{"d_mlp": 2048, "rope_base": 10000.0, "attn_scale": 0.125, "init_std_qkv": 0.0182, "lr": 0.00108, "lr_mult_o": 1.5, "decay_shape": "linear", "steps": 6904}
MLP neurons of a small language model. Each row is named by its layer, matrix (down: output weights) and neuron, and shows model dimensions 341-468. Each number is 128 + 32 x the weight over its row's rms, rounded and kept within 0 to 255. Numbers have three digits each.
A block is one neuron, or neurons of one layer that tend to fire together. After each block is what it responds to, as a language model described it from the Wikipedia text at the highest values.

L7.down76:129111169132128141086125055173120169137108169136191109153118178128183101088126086068143115105159156129122081154149131139103043162109164142142151096121151157141154136070078093102114148144154150114118135167121126117156073087115119155168175129122063098119141116142125130135077093119136112114136116165134124191057185163141092144176095145123092096097131091157113147147137108111117160155167
L7.down472:100158133148156116082168089087158092118105105092144071118165097113130083145068154127088097118127149115104165066197124119091108178105171121138119028116139116199132100086099134114137085137169143120105133110160105166160127137129090144112180117134115152175157191115133124139084122154138131120099101160177182142179143147074161116135119141139106126124100175183105087135109149133099077169151
L7.down1013:147108173111137135141153192146143151124094116073085143111110126117132162189074108150118176058113125109105100129171112121151114110055186109134091177189150054079118073129166155161115132141157102116139184181094070111135112082155150124068164129180118133153114213140082100138186140121141129120131110167174104152117148149143062157112118142155149188152110131123142144098117105075075106145162
L7.down1088:027128105135114138105090059148155137149137126143099127134043064131121140150139101135110087147149116104175191184139165127137123147142145166146147125081084112170170110136066113134143149098114161090154092142137146176148076108130229148135151100125140116117131181118117104123123157091189113142239144118103139194089145118089083148167129125136126093116138148152118181152072124109097085169116
L7.down1190:145092123091150111158157126148148111142151151180099140122172097143093142139139178169123169145108158111186142138119134161132145101129161113133077112134139078144111114115108096121129116186131107180116123115157139146098129115072163185086134138109112095136140081183076152079070151152136133119180133147188071123219094134123163101140090134209154089157129169126120171132126161067157112144176
L7.down1345:115130116154117139175079153095136125108194071109173140065077092108123133161060158148130170150150107102117180199068108123169166179165141118124137068128089116173142167092101181149124099145133109189183093094100114128127147125178117063112152159126153133091137135116150130114089156171076143085151131166106175146184216166123107103126182121112127157118101150137142200180122155115169127158128
L7.down1548:160067100166121119153114125157126093169148139108114078104144149132152138128147115125168161088136053126161155135130107166136099108132127112132156107129163154122123112108152144116115075156124141074077071098146129137133117114142152118079162226112137102123147156131202163136153139113146146172139115201098095109155115070117121131125136125154086157142097105101126174134177152138080140144155
L7.down2033:112120109145147103166128095132169133072116077107102155089090171157183112124120126167132102075095145119113131153088182080195143178163160153089161131132162157171151175144114105219151111099160088124116113084107101136108151137175130144145192117077087165110137095144090132099107125118131111072105181122125136142158138141069107075153157162115050141134103171079183082094102098167137095220055
Description: Article an; Slavic name parts. Fires mostly on the article "an" before a noun (is an Arabic, as an alternate), and on Russian/Slavic given names and patronymic pieces (Vladimir, Valery-evich, Sach-ko).

L6.down1053:139154137105139151151104145158104131109126094128056138138131152172111134156143112140112160132135147141165108164089204093208142085123157127148129137127065148098103109139147181169126110101146192103109091104128185169084124119129098151165204155155043135109114107144102116069111159152138125138116100092125163181194166112058102069148130136164147031075102130133161101146152109108170188077115
L6.down1156:136134155123111106096147123136147128138110115126140085129170121155088144130156206116112078134150155128097127172163092199134195075123091122160130084081125165105142157112144135107110115092177129124141138102111133170099132134083193138157065104063124152119176108143152084129127172095150115117166189121066133079129113128200120081127108224073143149068133138135103104159131156162180137108113
Description: Predicative indefinite article "an". Mostly "an" opening a predicate or appositive that describes a subject, as in "was an", "considered an", "as an"; also newlines before one-line biography descriptors.

L7.down351:127141143147149159141103125181105126108127108120140159080168134125172145123154162127069154127122126095098117164124114130142063161145122092153175081115120160148062098107109171144140100137119137106106098107095136081097104133067106134157164115117100130158128162173096193102112057112114093167158168090172157064149109160085106090146157110163081114160148155139119072085113098156087127170195
L7.down411:141100060121125079173150117151110160135156072164134154121102129106174120137112173168156111147153147146149121122123094155145177152164182131112180119136096145122134183138159124146116127089145186164162149085148157158198152062102076145148142196121126100114111025141125101130146099135126061112116106146141119117109116113164148089101142141084182151174098144082138072185086144078124079130128
L7.down775:105124141116156128121149132129119125108234154131170141108129161118127151160063150103091131079176100154126139103111092133169214176145107127195098132118173102119103091176132151093168130151202111113098102087114123145134158093094123162143081126120127127092169170135141146149033117101040080165053135115134147095104164124120157137102124106184127157095102121174139126087159134149150151094105
L7.down796:164108128154102126168138146164140090212110140160138099097141070116106094166188171144113132102113182081146146112132092142129069157090147146080113134140126152155113134085118130119088073121170145109128153097148158177135057136097101119106119113182162114177126255106140119144147133170116120125113089099163199111132143135152114101154133102122149060154112176184181168127125162118164168151109
L7.down1275:133128109165127154140148131131120078155174127098194099125115119044144098114121131139103155112148146156166145149151090072163111102139129185138134227225148128141193126133166114092074109101146147138151118125184093164132163124104109070137072150127150131086160161109113132078113132134080098100117185123164129179146152146087120098107115099112118151099087140140137136122098129118111163167102
L7.down1387:077137137087130113162154103153098162113151178134089072066136057084093138181125089042166152112145118151093146152154107091066099147077124110144022125122087109130186125122152151145113162160133087161117143091085107139187098131130138120188071133154127161090122157153134161148133126144115129103092146146112157102143140180147135135164098138063144084109120127188082108110081109115160130094130
L7.down1551:119158095101111080167088142109137144090141117164148195158105198096163135055189104102140085142171155154096125118150121071102146118121074093076193189141136097092128167108072113147120096067103120088098142156138118138161164186157129100136118165134091119122132233158096121121162185072129085129099126159116056094128146129104149076131188123180139131141123146159148125199122108141159163149122
L7.down2001:175065141128110156079111142127141131128141124113061229152135132161121172108106100148131083173113196097115109131164157101070179087118174184181173079142180159130113154088102130149116143135123153095125114177138097148070142130169135134167135140173094052116106157103107110133100105099160128129125140134163203136128089119142107094113083160051104131117148121130120114154156124161125102119118
Description: Separators inside numbers. Punctuation splitting a number mid-figure, mostly in tables and track lists: the colon in song lengths (3:41), thousands commas in vote counts (7,722), decimal points (30.59).

L7.down105:109160119106149080183136025167112187095151111129080161121120129154099102086126154111123140140144071190100141118090109163097144169178115196158092117175123116141119100139142150124081107097137070131171144136096117117132131120155127141135140172144174154077141121176065138162166113149136133111068083114101118099118146125114109108158082171126107160140093112137130165094085139208124184145110
L7.down335:170139146089092175159117094187125117138159136157110190137129115082165139120110134127127119122176176108107116100105120128130105076169148180140139124140105100089078100121150155127115113079221159157107161076121142194059155136174128113128099203114120164106174100128140125109218109112136095112133136101134143096138141082104090107160126143148124140154094114137111097154099130130164075076121
L7.down652:138110173123154180211147146139077092063154193160149097111146109154134074095138173176113127111216145131095095172115173145163142144109115123105119123085106138154166147042159161171168096149118090145191172064079150063113111097133093146154106078227097171103106134145141099156183146162128094110163117150173149170090102125149158124131144092140154129091118193199124152132110109141095157145126
L7.down1130:166159101116133077119149142125109141124185091140108183146084109111122112118127136139115131130135128112140128126102090173104130145083050147137166081075169105165135035075074114068157088078184149114148147137117181163152135081138143108117177100157165152139127116156125124168143118212141141148085091099150121120086201178113135164152144138109144161103119143084094085109093152137098127152149
L7.down1134:205095118085125158133117134180140033126164096170139139082081184134140113071126165119118047073118117086199139157106142178139126111145130117114137078067157129089190081123123070104141146093178130125107138118175133095080161124125125114058096123160151105056120144173185113191198078147092122115109048090085106128144098113117137155176177156115107094134089170128096141110149155110053126115134
L7.down1180:152137077112189131136125140108110181129082141157088119098179146106182112102055110135116134121141107112118138154107179148150172117149041129140126122112136135100142122167106171133180130110104115082149048141134170155104187147132156108120142112075116178120108151188131099149132153125135107108095095096175195105134130144114105108117221056105175168138166173079101119127108180134096166159118
L7.down1596:093134121144164082163113136134164126111087130162110140144115135128103142132088113128125043162119093118147153133069141141153093068123165131124130101122146142156146091143160153112098143142150101094115068162136124083137108117113228118131074125177150098083093196108153121123111192137106122193122081084058137159127113177100085146120109153191096132153117170089195163118132183081133159085129
L7.down1778:150102140051120120130114129108113147157152102093135106110120168144118165132129118086106126098119141170075099076141097108085189052154174136071201123118180144143148152163098128152143120115120124167068135095105117160154122123088112066126105162083146116093188210134099127159144108106113106120104141116200185173144137147177122084111153138127222094145082122127108128078128213114152137104113
Description: Arabic/South Asian names. Pieces of Arabic, Urdu, Persian and South Asian personal and place names, usually the first piece of a name, such as Syed, Ali, Shahid, Ind(ra), Al(ampur).

L6.down623:108085153133125095123092176176160048153105124141136093126164116145178144153091157117101117152166145097098139100147115137162151105130117176103095137119059090131117106099165155149095123079173141144122060096168124091175115146148123113139161104076144134123113198099131135134129097186197146096164093129140156174138096164150078162070149082106148206143099136125158165165101159129122095097183
L6.down1243:138134162118147097138135151184146133074198156143115175187107107110149101136150149117145149130112142208128146108111159192142141102141159092135124170104118147120183108101106111123088169143149185147168139100155093091099141087089059111139104095078080161147157156118142163129122116113168137118130094128133144111179144130162119110077158141149077126104183072080116158021140157130133168096167
Description: Numeric separators mid-number. Separators and leading digits inside multi-part numbers: decimal points in percentages and vote tables (27.65), time colons (3:41), coordinate marks, year prefixes.

L2.down55:172128201111118140122128152113087065094164140135120123113117181167149116088096221123120184181126125128066113118113172102085079185192144166160183148144172077080081115128157103096155098057142127120151115129134123137144172197122132090149116096137136072142094159122108118157122115167076139122153085130161119156126198174133102150146084094158114194063150131099094154094175155106100143143111
L2.down572:160084137161085127158138135169130107087113159145104143155106144186094101146133062145083102150143112134130101139172077081082116122105128111097198158154103118131161159167150117075147091107066084145090070148157158087131075097121171080109133080082188130138127053149134141088166089131157108142173123144051187117087146103119162119129151118176111096104102193140160101120144167177171115189146
L2.down1185:133111185167135155058214107127194135097164159139110111137117095077133097084139093148123099134137126148089133128125136177209128149115167077100174143092117207078115154149138080107143123140118129117138170112144177136167102133092142098106188094092118130137145157156131227120130137098109182070118127106065136132141158197168101183177110078121091143120142190129116097076158131067127048142120
L2.down1881:128160098115127164101159134120137121101122133102089175151185131118077110198109051126151150103128119124126204117171077081105174148139195148076152148162139140123129112096173145134066147102123066104073119092111158139102160099147125132129174201119115127123138080105175100100156147133115127135136122118095133103099070174097114143030094149143128124218154094175133115121138129167103112100087
Description: Arabic al- hyphen. Mainly the hyphen after "al" or "Al" in Arabic names (al-Sham, al-Sharaa); weaker on mid-name pieces, "of" after titles, and date commas.

L7.down21:110086129138084131081122099124100108148058141174183162141153151129096187175150162142167139127123152171116148164129172145087137088134151139087137123110106150089141114151110169123142129135215166151105078132117089153198079166118141074128111115127078083192095200114109164157143124139122153116083123118137156192071097094166198083103102120136144147133103118122144156136154087125128151126115
L7.down657:125103067194159135153089123152156085097146170153088151167133159132134073051131104150149106143136114178123140138098136138166179140160130140131119126098098119114132118100138151117143096171147072149148146120130082118147024138066190220097118124111089101152146176160172142181174083129114116124144133145094076161134101107098177133106117154080092102092113165132099148129115211164175095161167
L7.down825:148154113109116134130159172119096140167144173165172151106143029105164170124152140121096065092094141084070139096119143115109144180123104121195102114100147122113189129151111135129147110106136124074072096079129085102121110165113091131197070128111058128088090159139138130102126132136120086085154162124141082144094157131088089088159131159138127161126076125152150164138124135153137096138144
L7.down1334:168130131134108089111143050136134171129091079098116114116113123183076057123100113157104110167109165132082100089066128138159122164150131130117124140130178120125113151123154121150128174090143148129129144185095098040165053084154162127097107120127138125126054096125108046130183075117016087166154120139145176163141132139121123159143183134145125103142133124172118155121150121092116076085122
L7.down1367:199128130123126139180086123162149160172127103136154120108116125166121107115111177145144146166052177143114117163168168100173116128073120145175109156184135114169156159132159114169137152130111079125144136102146116156109178169081142144108169055055144139106148247184118188130059120133060167122103123178112126109105140112106175144139101180115112120094178183127154138123146099119120127208095
L7.down1525:106096197137139143155155128140066174142126151104122158104121116132175133157202153116146134183115206125098122112153079120134117127081149148190194132152112176144132188105121104095085186080102149162086146116136108123128102118139120121151147185230133147061093099121078114125162163124084135136064147128125147109132157105124153143174133130151085158146154179143143104140165160176125103127135
L7.down1545:146131097140122153157125162109114173085159154136112159044131174136108155164124145142173100206052171120142119161202145076137121121124154141100121084141157135138136117114206113125123126103093186124126104122090094128102100112136136139083175130070108107140081165100034130080143055095171093145167110123079141128146062138140121122122076183171118114104100131128111090129119130100115127154173
L7.down1703:138127103113108136116141119139139118064133138126130189153151116139077121143166178122087134075123178134079040087138143071167123048147110139136129168112133117173145136078111068162169122147113179123100081195079091137168071136158181128141088158112136084160100074071093093149086182119148118124169114086192184148113102106177128087206074172112121188129157117109163101116159091134164156134138
Description: Numbers mid-figure, dates. Tokens inside a number or date just before more digits: decimal points and colons in table scores and times (6.42, 4:53), and first parts of dates after on (on 11 July, March 23).

L6.down1517:111216132071098118146130140104128143110128162151089090119140154092151092161116090120144117139130143065053148176165138142189153155141099135075129171114148161188193109100144123083151139110113136184118161129117131106129085105153107127146115151112174100153156230165131156130156116104126159103054112108071073103127126150093143133132138110192135108114068107096065142146131136138096124161157
L6.down1941:061162120102129103143098168123169141153164078107143195096125121133190156123171181105118134120170150102075118113140111112168120186050105097109101108138117093140140129138088100194199110096113090133105095120176084113160114075120131119140133091114090129136175158148133150109080157101120162116130098072132104157080135121188129099125163114121139135115118145156138111097127081171097040181100
Description: Separators inside numbers. Commas, decimal points, colons and degree marks splitting a number's digits, mostly in Wikipedia tables such as vote counts, populations and times, e.g. 9,187, 30.59, 94°32′.

L7.down136:172117137160124129121136141093120118102099125182117102172132105109128173121171159150187189103107125075160133129094115126177067108118155116131143055093099135137112082149123143108146107128170106131092130102144160139136068133112149126113196151105160105152155143128081093133089168094127146117114077149153180115149112144080119113149128142131155121140097173119112159120154150175155078105068
L7.down379:148104098157111158148142120093168127118153147152157108157126125165170154115159110106156063174132112154112134062094126145142116204140083105084054145093121159131143151140193125166191144132121103143152170135169100145104132108116100076130142100120061101094094175171145135093163120112141156134120098126120207125147122180093135138141116148069071098173128088098123108160122131097158071101081
L7.down446:119069124133117099087151160163137099107114138103126136159115164135154132125126118132098114089087056108135123165181185143117115199132104178158078149131155146155162075091198129111134069106097146093119152152120110136115083133125091104093137152089185116130105200069146093120078152149194144135103114142191177138104096137179114174114083194109132141148130066149155167194156069135113086100164
L7.down953:193092101140188088170135094142152179088158152134137143121110132175110139129162127082104100109142131072161111066110173141141135150119130144104131083164079134101066149194133157134139121103135168160130097116114151137107118168102107121114100090151104143142120167127163125152156083113171117141112144139130147117104074083112164102145092146113098121114146102121128113085145139118143163130133
L7.down1127:139105035141108116107111157092090164089157135099106142096126124097181097163127158093119102097064149112070162167150095124129107130152161150176138131142122162100145124157124130076128147152094139131101190168126217124119144138190116060148207087150156110136151047185073110150122146118115122138116165091130049153156164098139147136188084096128101118127166166133160140148131100091123151118151
L7.down1358:130154154145104114118140087129185131119111113047094061150122105216069059084147121114171147144102148121153140149147155146137119118077156105122130160154086096134171149127145098146071092167146086125083168137125124182187114117135087099111119130110135161093130099112171110092133091075140123158128097152142131104063126167110159088192119147122106123204176052084109094150094185141135164124070
L7.down1533:054156120132203121180094123123088143136099138132158122145142172140110089129194116152197088146092123104181100155119154072090161160118128147113066165143124118112161083081147136083166124085111135116128092103150116163151147139147078134121076140140143149124107236124130114108137171103120150160143122083104113159139159177126107105101175103116140140126164133109107149111147111201144146132140
L7.down2010:159160143183107075091189120114046113128133098115129178121121167094135144130159103064157106148128122131091198138103136094084198140063129090187110099137107165112100154099125146152155126102129141139134158155174166075059165146114131147148078139203079199135123255130141163200144155127142081124083137076132112099104105131137160107123132127092159136160093089188121171115187113159095146227121
Description: Argument-slot openers. Words opening a verb's object or value slot, such as as after recorded/portrayed, $ or £ before amounts, opening quotes, with/by; also table-row line breaks.

L7.down676:107129157130160116106124117168142120107178133160118126101144092151103124136134164142092065146157116145131130074098152151066167095126116131170186068097137158111108100097132144119111152074119162149125133162135189116140157206210164109117115097116176130108158217073062058088159115199147128124186114147188064142158185088142089126089117123118127130133212164149146182149138139119109222119117
L7.down786:168116081149079130108129121096088127103150145141096122139118181071128115119140134158129054144132095093156134174140160124096131107101140090130184088168209137164167098112057105111117173054143154088130105126109124098075083177123131080151133169130148122165110144091123121078130114180137152110141173129079150107140135108172199128117102125116135110130186197122149130140133119138120104161124
L7.down821:119163182150118149160105107117181150173167136147069145128144160067145122166170120189120105099175151094148161083131147162123164125156128110107100103112130094130132122100113135136165123063123154155152123077062127148092142083158092119074152106092187127162087166137140115133151112134173141159129089099110155175185179134128125117114105117098125147117149098134118119128160118189132155090144
L7.down1418:095180130138064093091134080144126147073125123106123150121124113143132116137114092094148147147117116067202129203138115159128082181132138121122131121123137133051130122119143119111143162134091110139140157068140077070125154153082140109177174086156172160093115221142105153164120172110133129145128147192123155169104138081147136170163107066059094097104124167109083185124105095090164179122135
L7.down1733:122181125150180119105233125182153134141155145139215189126139131132149139113159139159156126098186185098149138067106135199125146158126093133133100146109104111039127088180103117198137136084164146134140164195070206112125137087171145111130129154120085111111112159169143140100134151152129133122165124100107176139140097191112222135202116138174126159073182125129169114106130114135118137181122
L7.down1738:093156109053129132089130090148098147161120162144144147100150124088142054182135111143120076118140153118073157064132135084122169151102161146127098154141179128089150175087100125148126103161147162156157102111153127144099161139160171106143150098163177119097154142169111133148103080198116114100112152101145114097144116171139111084121192178126111137145090119182048154134111175097092098148141
L7.down1762:136153161099113098060130141153126143100114138137126196105151163069177125147147110118122157129105071127129072163099139137113112166123134120168146108102140157130133133078142158143114096113093118121133128146113136089171169125101125121132089164110123087076128169141161129130113148075098088146142075110096092163096139074078166145093137154038104104101145116167161170097086099108091067113128
L7.down1790:134090072133152146089123107149172170214082195122070161129174180118116138124143092121112132115142118085145118110060104128133090196097132126131149094145136158142156062188145187118103072127103139127108118178113151148126108133104174135134106164083140126109178187136103077111060080141160161135105162114156129108114136162127155143170138128136165124049116179150096130129134164080123081193110
Description: Mid-name word fragments. First or middle subword pieces of proper names and titles in tables, track lists and rosters, such as Cyndi La-uper, B-order-line, Boil-erm-akers, plus en dashes in scores.

L2.down642:177147142134074145155116116121080103096149122160162122174057122147219207075118114150142154116170137135131113162188107149116111102135122128114120090159114092196126079149072131103159110137095155112094110173126128153112127133114171123160105178086095123102122114128120089115117131119152155193121144151166112162135119159169178106117135096088152160106090139121122117154170078100161137164138
L2.down658:100117135136138124102142133129093157084131124115153204132112061097181128102156141133068129061147107134119100111158104118131131180128115151167107114125154101160085169132135138119130090130195113108127102063138102162204103106177126169117131108125108159164114133130148164121126102116137175157164133169157103148163078080106166144128217153167160222128127177101134106128106099105167120088102
L2.down1615:082157129148092185137154110175163128139129115100100096133125078117098138116133113133220144157138117135072103063114138192131184163156090126119167102153079109109071073110088109160185121111095133106136117055141146089136163093095111132136093184115035131155165115118195153151080175108181169104133140115126123136169159136123182150133146164114132166163092101113150092157072095160124108115166
L2.down1977:163110162168152121118139144111160148092104097106218187154126096115146136162174159083155104161090125087035194081123126115146108123122121141187087160157110147140078072135144148098201085095120072130118068138120084117113064086119145116152144170114075134116139148175133086145125139194141137128125096114099175105113152125134152197142135127058126199057110091058105114112091151137103114109060
Description: Table row line breaks. Line breaks ending a markdown table row after a closing pipe (election results, box scores, lens specs), plus breaks after colons introducing lists or tables.

L6.down711:106151095137131147048137135137103177167149161120139131169116133068147134140140136178126113116128126105137104165156162158110145148153101046165121134120091110118121070136173055047116117121110120139130118123104185095109178073140136111090138100125163138126176247136153075121146091144177161154129124138145145141150165124136135130114130136106137125095162101146148130131108140150163165090162
L6.down1321:155103169121147144084175103123107143139112157109121124135140181133089117191172183160116066106190120098188128099081170161113108175118118081155133093130156122087202124142130123157128112118135151119151170080113185091068114132142165116068123141097170137143148227106136127094117139154149172165176164112122139196146130112138127154121120113146133108079201166156149137114139112119183202119162
Description: Mid-name word pieces. Subword fragments inside multi-token proper names, mostly surnames in tables, credit lists and citations, such as Ben-en-ate, Gob-ert, Los Gat-os.

L6.down1115:199105112192147178111159138136158117213130163164114152104136154143085146137158186114198111126138168121159135157144133146152136114080189173135125200126115135089162118194155104102163084107179161084081145083143127150135111125164082140149189095138158120138062178125168154107084111190093136121145130089168155178106143111170115160130094104131115099136140119099138179112170128171145168155101
L6.down1887:167110136144071130160137123134132140078113113063076161150085118171112145146088118112129144128105175066120149148164144055120136094084147162126136104177097124129110141169128127041051112220086113134107121120179094220060144131136147143153152084190120139145137188067119120144196114144156076122172108103149163135144096082093147202107069110196142086169089089159125105101165168107117092178129
Description: Means/manner prepositions. Prepositions that link a verb or phrase to a following action or clause, often a gerund, as in "by playing", "credited with introducing", "in the hope of creating", also "after", "for", "due to".

L2.down88:152062114139137094176141061118068174148140150104112054119103110117088117139096119064141187084197120147143126086174134150108182165143198103101096139069085104122120192126145138112025097127143095161092135117119105193104126153060145142148141076181091155086073172131132164166090114111141129174127124219100154167135112144099120109082078152198178144097144113123159133121071094149127123201114
L2.down883:089135128151132140149111162164127120113130123127175099051179158152113094142125132117079141135100045089165097168160177186050114104089119099135154109095178138154140153144131147139107133127138065130166135106104068110122146126167090109110114129128081132111140253128129118080141152116133130145109150163139160154087114093126098146127097133073106182151137133120135127173096122140105128125148
L2.down1137:083141146195114062110125176140118113100190114109095143080079169147155126110143154110136118151106105153143152092168130118022186105143174084117134150141086099163201097093151162088105082115104135132128151138084100150160162108177115097161110172122167117124054125172115129147119102155081129147076142136140156148138092145195099116157063113087102140168147050138139130121133117160099133084136
L2.down1612:153136131144095138163149127156094175102168143083096097075144112083164137111122125088143122085137078129106158159189166123097145144115120155108113163117137130154137097139129105084138118141082108149122107130176087148189112162104133116140144071144093126140110173106144130159119127175127144072091098186145099123110081149123134144133127147058126115233071148147117084144128114143162142153160
Description: Second part of table entries. The token that begins the second half of an entry in tables and lists: decimals in times or percentages (3:08.80, 71.3) and surnames after given names (Trevor Boris).

L2.down570:162101158083164163155090142126135122141176110158209111129132127119113123139153119117131133122163081147128077126106164155141175170132121111126123118121157095144114144130083224176018208124138201122102151151150093120100068130113139132170123077114191109193105234177131062131150082176176088152122149091129075157124118000108114093183077086114151065103136161104108108124145138069106187148087
L2.down766:102073117116082119144140136093170070087066192144171168150110144110154101106183127148164141170150143122149133090127092094151119078161134104104123118100157145174155106107072158177113155094151125164184129123080134093158148095184152078182124110054130100171087152157132153145151073086140098130130124120190160152105174109178115123114168130134122091066048158104147164155119100142183130131170
L2.down1437:089117112128089155100133111077110078175138134134061190142017132140137143189122110093134115147133162211117142098196135160139123077137106193169080139189132156059100101127106090185129156113130134184172145170162148091143116136103203120042107092134133113151146151137097112060057102117130152121176125161127128180156117085152046037093052152128127112157165136132061088152112092155129118136121
L2.down1570:086215089107089148106134123112108139128165164097153149193101122121071065114160112111084161103165118116175116200109137155154113146142105055082133083148130147130138080168120122100160149146069100111116185160078100143106113098139123123128123108101154086104154120165055179113095159125158159122137131152150081053083134132172135117094142155160120191173100135107112139131160109118156078120153
Description: Mid-name word pieces. Inner fragments of multi-piece proper names, mostly first names in tables, cast lists and results, e.g. Fer-enc, Stan-ley, Mind-y, Pan-ath-inaikos.

L6.down1016:125158103173126136104133116159151196161197064110086133139063132041112119105139103119075102109083093152066078114119101112146124197135137106124137136094145094127157150153149129110121108147128084144224174126125200134091114161151106138131144155087099134143118153189149133145129171172127127128080079090127126153161187111136122109163171107155105180084090127143208150124097177138158089131123
L6.down1710:106153088158156186181132117119138130126115117170082127091112090115133124055169150073095106149085110082147118117150133129111136086210065119114122134098060143103127137201100115088052120184129104117112131121112154154128144128143113158083166151078180104065091251162119115154120032068208139139178141090147141158162159120164163101118112176140120115128124117090123131093090162162129079180144
Description: Arabic/Islamic name fragments. Word pieces inside Arabic, Urdu and other Muslim-world names and terms, often in lists or tables, e.g. Masjid, Shahid, Jabhat Ahl, zakat, Al-Taqwa.

L2.down365:076078115145174120166106134139115172123081127074063163123107106157156097124153122129105139108133163168106140120206166150134072129163159126124111155111134127075130101069095166157132111142079132138111111071130121096140112145136178095133162130145151089133110106192154119108190073163132193130131145124141092118084131125167136176091122115127138100122120097052198175104136119148099162110098
L2.down568:122115138130124159122161153168108093187178130134121150109157136117147132132132100145097171108186084108126124127142111167126103138159112105091095177167188074075172195115107151081109151116092126116095137148140168150162109073109145093061121076119147129067164125139086158145137101115135209122130157072071133116108092132076096130111156151132136138164102125127076124147136086141137107126110
L2.down972:126105151114160093138188127156138110163086111179047175207136153204152141125100179131109112170119127120144142073182114180111153175144135064127096128090087120071116078139122159125059117139060111165158132099136114105138108111121159133156089087159100079153088175152146136163097078087121104194127162098086177161083176164205167150088114047126161177134146126109153184130102139146093076114138
L2.down1604:137071125087149164181121082131143127171101086132123111111086171107132119105153196120140097162086114178120136091127084067151171115136139129140158166108136144063111096115157183101088164112146173149065154131185112084126117117146130104119081163130106146108134144140037069114159136177091082136143122148078102140110149126185169143114119118140070142121124062099170089226150084136110153137117
Description: Separators inside numbers. Punctuation splitting a number into parts, mostly the colon in song lengths and the decimal point, e.g. 3:58, 1.7, 31°15′, 90–87.